Weights of a small GPT-style language model, trained from scratch on English Wikipedia.
Size: 8 layers, width 640, 10 heads of 64 (1 for keys and values), MLP 3200 quick GELU, vocabulary 8192.
Architecture: RMSNorm before each block, rotary positions, no biases in attention or MLP.
Training: a variant of Adam for these matrices, 903M tokens, 6954 steps.
MLP neurons of a small language model. Each row is named by its layer, matrix (up: input weights; down: output weights) and neuron, and shows model dimensions 368-463. Each number is 128 + 24 x the weight over its row's rms, rounded and kept within 0 to 255.
Before each neuron's rows, "fires on" lists the tokens most often at its 100 highest values on Wikipedia text that the model never trained on. A number after a token or word is its count.

fires on: " " 38, "\n" 16, " the" 13, "s" 7
L5.up2927 [123 116 133 149 152 141  56 119  86 132  75 132 137 116 171 167 152 132 179 127  77 143  79 137 123 103 106 128 135 151 124 100 143  70 113 122 152 100  77 137 146 153 142 116  80 175 115 122 118 134 137 120 162 122 136 117 144 116 134 106 131 137 146 125 122 128 149 100 110 173  77 121 104 120 148 112 172 124 111 149  98 144 135 172 134 121 135 137 132 118 162 141 121 136 136 136]
L5.down2927 [116 121 125 125 121 132 131 141 140  99 129 104 137 109 145 140 105 139 109 137 142 124 139 130  73 118 137 122 106 135 125 155  92 130 139 134 132 178 168 114 105 122 156 117 129 112 131 152 138 126  87 142 128 105 122 106 138 221 140 119 171 155 123 137 152 111 129 137 101 156 139 135 121 128  93 118 118 136  96 134 150  96 129 127 117 116 129 104  89 136 119 140  96 113 135 160]

fires on: "," 92
L5.up2978 [146 112 113  98 144 166 150 108  88 100 104 102 138 110 155 129 128 138 138 146 125 122 151 109 161 106 148 118 133 141 112 132  96 147 138 117 138 107 145 185 140 200 111 140  80 126 137 137 102 144  96  89 156 117 144 130 162 109 100 164 144 145 172 134 133 183 108 175  99 158 123  95 149 134 108 104 131  86 139 135 120 152 147 140 139 122  86 144 121 140 125 140 156 151 136 141]
L5.down2978 [107 165 142 122 153 156 139 144 147 100 127  85 125 123 112 130 150 120 120 128 185  80 159  83 146 109 146 152 145 119  81 143 128  74 130 125 140 130 151 147 135 180 106 151  97 102  95 178 109 116 135 157 171 121 110 115 134 127 116 145 122 113 133 122 154 125 148 113  78 129 110 145 150 137 139 107  80 117 141 135 141 158 125 129 105 144 145 124 110 141 149 163 124 155 128 123]

fires on: "." 76, " located" 6, "-" 6, "s" 4
L5.up51 [120 128 139 139 142 135  83 102 101 101 141 147 124 137 100 161 113 122 127 130 143 134 127 129 143 112 159 143 144 160 135 114 120 114 138 132 124 106 123 164 120 172 124 128 105 109 105 130 124 119 100 160 124 128 119 115 154 128 162 140 139  77 119 111 149 157 133  98 169 145 139 135 118 108 117 121 161 121 116 113 128 109 106  74 180 139 107 141 132 121 165 130 118 109 167 152]
L5.down51 [170 138 141 113 151 139 107 147 128 100 108 123 140 145 130 151  99 152 100 144  79 118  99 131 133 160 125 140  86 118 118 105 135 123 155 148 118 133 104 120 131 147 138 140 164 146 128 163 113 109 125 142 156  49 137 152 148 255 129 131 192 120 150 151  98 125 146 119 133 140  83 115 114 111 120 131 117 140 168 173 168 116 121 172 113 153 145 137 133 134  90 139 128  82 112 179]

fires on: "'" 16, "s" 13, " the" 12, " first" 10, " second" 8, " third" 5
L5.up172 [104 131 156 122 162 143 135 156 117  97 168 129 151 101 100 170  98 104 124 161 123 142 160 102 134 135 115  97 144 194 165 145 172 112 107 164 102 137 107  92 101 161  83 104  81 114 113 159 124 111 155 151 115 179 136  46 143  64 147  92 161 139 110 147 203 145  97 100 109 120 106 129 126 134 114 134  90 176 129 112 142 115 119  77 180 123  94 136 102 134 159 138 103 123 127 148]
L5.down172 [ 99  75 123 132 111 141 101 155 114  89 140 123 121  91 121 162 121 154 168 140 129 138 109 133 140 108  38 178 146 148 170 157 103 136 147 152 154  91 123 110 117 101 109 127 103 167 144 139 129 134 113 144 122 160 151 128 122 122 144 104 165 143 133  93 107  96 144  87 134  92 122 132 105 101 127 135 125 122 110 119 136  88 104 108 159 108 115  81 165 124 136 151 128 125 134 163]

fires on: "ly" 16, " most" 14, "," 14, " and" 12, "han" 7
L5.up1998 [150 139 157 187  96 140 110 143 118 122 111  98 140 150 181 170 134 117 125 186 139 116 164  89 150 136  91 124 127 147 105 123  81 144 101 123 124 127 145 170 100 165 106  99 123 111 110 142 165 115 119 122 134 142 114 120 129 117 104 113 171  76 170 159 172 145 100 135 101 129 138 167 126 135 132 135 132  82 142 113 133 178 112 146 140 128  98 147 109  99 115 130 134  99 144 139]
L5.down1998 [119 150 139 138 129 156 108  99 132  97 126 113 135 151 172  99 107 133 165  84 122 160 162 181 173 130  94 141 112 140 104 145  63 158 117 134 105 173  89 124 140 155  77 117 123 125 133 144 116 156  87 115 108 135 106 105 152 137 124 145 159 143 173 126 136 122 148 143 133 132 102 155 116 101 115 147 121 123 160 130  94 100  96 119 120 118 157 146 157 117 115 127 142 105 149 139]

fires on: "." 17, "," 15, " of" 9, " –" 8, ";" 4, " X" 4
L5.up287 [143 134 123 189 161 136 128 106 162  97 126 164  96 134 113 131 110 170  40 153 125 111 112 109 125 112 141 156 137 158 129 113 153  93 153 157  86 136 155 158 159  89  92 142 151 155 131 122 116 113 105 149 164 123 107 110 151  80  97 129 117  95 154 145 112 146 122 125 132 155 129 125 152 148 124 148 122 146 124 155 134 139 120 122 101 116 115 150 153 122 127  84 123 139 136 128]
L5.down287 [165 133 147 105  96 149 134 149 138 146  88 109 156 106 109 126  93  87 140 152  92  82 114 140 128 110 182 161 127 109 127 133 179 130 115 147 118 123 206 103 111 110  94 139  95 167  58 109 108 112 110  99 126 140 114 141 121 108 151 141 127 111 115 126 155  88 175 120 139 151 133 112 120 118 110  94 120 119 117 110 150 134 110 141 161 114  89 164 158 163 130 152 126 122 124 170]

fires on: " |" 28, "d" 11, "s" 9, "g" 7, " A" 7, " Na" 6
L5.up1894 [106 138 122 126 127 151  90 143 109  92 136 159 141 116 146 133 135  86 117 144  94 154 134 119 126 117 142 138 144 119  99 103  68 100 102 142 118 123 119 150 105 141 150 113 147 126 123 126 117 100  99  94 147 194 170 130 154 109 122 158 163 131 116 108 132 142 172  50 134 114 122 134 152 120 129 122 157 111  91 118 133  98 113 153 113 120 109 151 134  94 158 139 115 113 155 135]
L5.down1894 [145 113 133 130 125 129 108 163 134 140 109 150 135 110 115 170 103 128 151 150 146 134 136 121 151  89 120 130 126 116 141 140 176 140 145 105 135 120 174  91  79 135  74 118 104 120 132 102 158 147 127 145 143 104  97 137 120 120 116 142 140 149 126 134 132 149 146 153 133 154 161 135 145 125 189 112 138 143  89 152 105 172 114 117 178 143 124 167 141 158 131  96 118 126 119 116]

fires on: ";" 46, "," 29
L5.up1876 [169 144 129 149 161 130 126 161 148 103  97 134 124 112 145 159 145 130 137 136 137 143 111 101 156 116 115 154 138 158  82  71  51 123 170 118 112 142 116 151 174 121 141 169 159 134 106 156 111 140 134 138 123 137  91 142 164  78 141 140 155 116 119 137 126 157 129 104 156 133 131 110 169 168 134 117 129 105 176 142 116 139 153 157 121 120 145 139 160 137 141 152 128 146 147 134]
L5.down1876 [129 161 147 106 167 117 147 106 169 140  97  97 122 113 110 108 152 144 129 103 129 106  81 155 134 101 118 151 147 139  88 162  67 104 119 104 161 147 136 118 123 134 133 126 131 163 149  94 105 112 156 132 117 123 113 124 104  79 179 158 157 153 151 171 173 132 123 117 151 129  92 118 148 123 101 101 117 123 142 129 134 125 123 139 131 121 157 115 137  98 118 118 119 126 173 145]

fires on: "." 43, ")" 16, "-" 13, "\n" 6, " and" 5, "s" 5
L5.up1548 [122 143 193 166 125 105  99  83 120 118 117 160 145 102 118 148 125 138 151 114 114 119 125 130  95 162 143 126 162 109 164 136 113 136 154 126 145  68 123 127 134 143 143 139  99 145 102 128 115 113 162 121 138 147 111 125 127 118 165 149 151 138 180 106 173 109  96 127  74 173 122 120 141  86 135 131 158 112  92 104 125 134  72 148 129 113 135 127  84 156 108 125 129 100 117 172]
L5.down1548 [140 136 154 126 146 193 127 144 107 118 139 144 126 146 142 154 136 133  94 120 137 145 119 106 130 145 137 103 111 140 162 110 103 127 134 148 120 165 115 125 128 136 138 139 132 143 136 176 135 123 146 117 134  83 120 132 107 255 105 117  99 121 152 133 120 164 114 116 124 158 118 118 143 128 105 152 147 143 143  94 205 103 113 141 118 137 134 106  93 140 165  89 114 126 119 111]

fires on: " and" 28, "," 16, " or" 14, "i" 13, "-" 5, "ri" 4
L5.up1281 [112 120 141 158 126 144 128 137 125 117 137 112 105 179 138 123 135 111  85 167 103 143  90 126 126 117 137  93 172 138 145  87 124 150 116 145  99 100 120 183 159 105 130 155 144 159 119 105 122 122 136 108 151 156 113 191 152 116  91 126 130 103 167 145  92 102 110 140 111 166 149 139 147 145 174 109 120  89 102 154 165 165 105 103 106 131 116 105 114 143 110 114 153  81 122 143]
L5.down1281 [157 136 170 152  97 124 129 166 143 165 113 151 145 110 127  83 139  88  95 122 107  77 115 105 111 130 118 102  93 178 111 146  89 121 132 114 134 104 149 132 135 117 138 125  76 130 129 104 135 126  85 114 150  96  92 147 119 126 123 172 138 148 119 130 116 119  89 132 151 127 133 114 120  91 175 118 103 133 103  88 122 192 119 133  98 130 134 179 163 136  97 117 111  97 131 115]

fires on: "." 32, "n" 8, "g" 8, "d" 7, " A" 5
L5.up1348 [105 154 124 147 104 125 124 127 122  78 141 113 115 103 114 138 139 113 154 133 119 136 101 144 141 140 138 150 113 125 127 108 129 105  95 165 114  96 125 135 149 151 134 112  93 141 117 168 121 155 111  99 151 136 110 142 129  86 148 131 111 138 164 127 126 149 170 125 102 158 107 124 140 113  72 112 134 122 143 134 127 129  77 121 120 128  86 105 120 155 155  82  87 108 138 128]
L5.down1348 [150 125 152 128 110 164 110 104 186 111 151  62 141 104 121 144 117 115 177 173 143 142 136  98 144  81 103 126 130 138 187 115 121 147 127 120 121 132  96  94  87 130 112 146 175 151 160 111 132 124 140 167  96 143 108 122 101 110 152 106 153 129 122 154 184 113 118 141 176 167 144 130 115 113 144 147 126 134 132 143 124 133 111 119 125 149 132 144 130 107 122 150 113 108 209 117]

fires on: "," 63
L5.up201 [ 99 124 139 104 140 148 138 122 141 139 101 130 109  96 125 156 135 154 127 157 153  97 153 138 112 120 126 150 145 138  97  74 108 101 164 133 134 130 134 142 123 150 128 139 124 131 148 151  82 112 141  91 164 157 154 132 165 100 141 139 123 120 167 161 124 130 112 131 130 175 118 116 141 152 119  92  95 137 122 134 136 131 153 115  98 104  78 150 101 176 154 127 146 112 111 152]
L5.down201 [117 141 138 140 155 137 121 109 128 128 133 148 102 147  90 131 132 113 100 121 125 102 134 123 144 102 147 127 122  94 126 135 193  81 109 101 168 127 124 134 110 156 145 105 116 127 119 141 161 115 160 126 170 148 120  88 163  95 159 141 141 107 112 151 120 143 131 133 103 164  91 156 173 140 122 126 114 102 137 135 102 133 122  97 127 145 136 128 123 110 156 163 151 156 197 105]

fires on: " " 60, "," 14, "Early" 12, " and" 4
L5.up2989 [ 91 120 142 101 161 144 121 112 138  98 154 153 132 146 154 115 108 164 109 161 126 138 155 114 106 148 111 104 106 114 157 111  83 113 107 135 117 149  96 130 156 128 146 118  72 183 105 147 120 166 120 126 128 134 124 136 150 137 126 143 113  83 127 169  79  90 127 129  55 152 142 119 130  99 133 118 151 135 125 105 144 124 135 150 161 125 129 125 105 165 147 126 150 111 153 128]
L5.down2989 [145  99  79 135 146  84 130 122 110 164 104  92 111 148 154 130 155  65 107 116 151 118  84 108 141 118 132 114 147 121 118  85 124 130 144 132  81 123 171 109 103 127  83 151 132 129 133 180 159  78 106  95  95  88 107  83 116 143 138 122 146 114 148 121 116 148 123 157 124 122  61 124 133 100 141 138 143 154 120 141 142 131 147 179 129 134 141 224 107  87 160 156 113 140 147 145]

fires on: " and" 21, "0" 15, "," 14, "g" 11
L5.up2103 [129 171 111 112 108 131 144 197  89 100 149 117 104 113 141 135 146 110 142 149 106 133 131  94 114 143 116 154 162 106 121 114 131 121 127 107 141  88 151 129 152 115 154 137 123 148 153 116 105 142 102 144 136 140 123 127 155  84 133 104 159 137 123 135 113 119 163 108  98 109  98 122 160 105 112 112 147 136 133 134 133 132 126 129 126 118 152 143 108 163 136 109 117 118 133 120]
L5.down2103 [145 162 112 122  90  92 111 109 103 125  92 126 167  98 130 150 110 125 144 141 104 168  70 121  92 137 170 113 154 122 132 133 129 113 142  83 107 118 137 128 120 137  77 118  84 105 120 146 148 121  94 120 127 123  76 147 139  95 104 109  97 137 143 106 144 149 147 108 124 103 120 155 117  79 105 118 128 136 143 132 173 114 146 123  98 154 105 140 151 135 140  93 103 124 145 139]

fires on: "0" 23, " the" 20, "s" 13, "8" 6, "ing" 5, "1" 4
L5.up1186 [123 149 154  96 142 182 112 128 134 150 137 104 134 189  97 148  96 147  97 130 138 109 126 133 102 163 109 135 157 115 167  67 168 140 116 174 112 118  95 162 149 171 118  86 124 127 114 136 163  91 157 151 139 173 127 146 116 100 175 161 154 117 130 128 154 103 115  89 124 148 136 144 132 158  93  65 127 173 124 125 122  94 100 129 133 123  89 130 125 129 138 123  81 113 113 136]
L5.down1186 [125 119 120 119 112 139 127 147 150 143 170  99  87 117 127 127 124 135  97 155  97 125 142 134 124 127 180 155 123 126 163 121  96 127 115 100 135 113 113 127 117 137 158  96 161 171 128 123 118 116 117 109 139 159 151 155  96 118 141 153 148 143 148 153 121 142 126 122  98 140 114 120  97 118 134 112 122  97  92 143 145  90 127  85 149 113 102  93 139 103  87 121 168  82 175 117]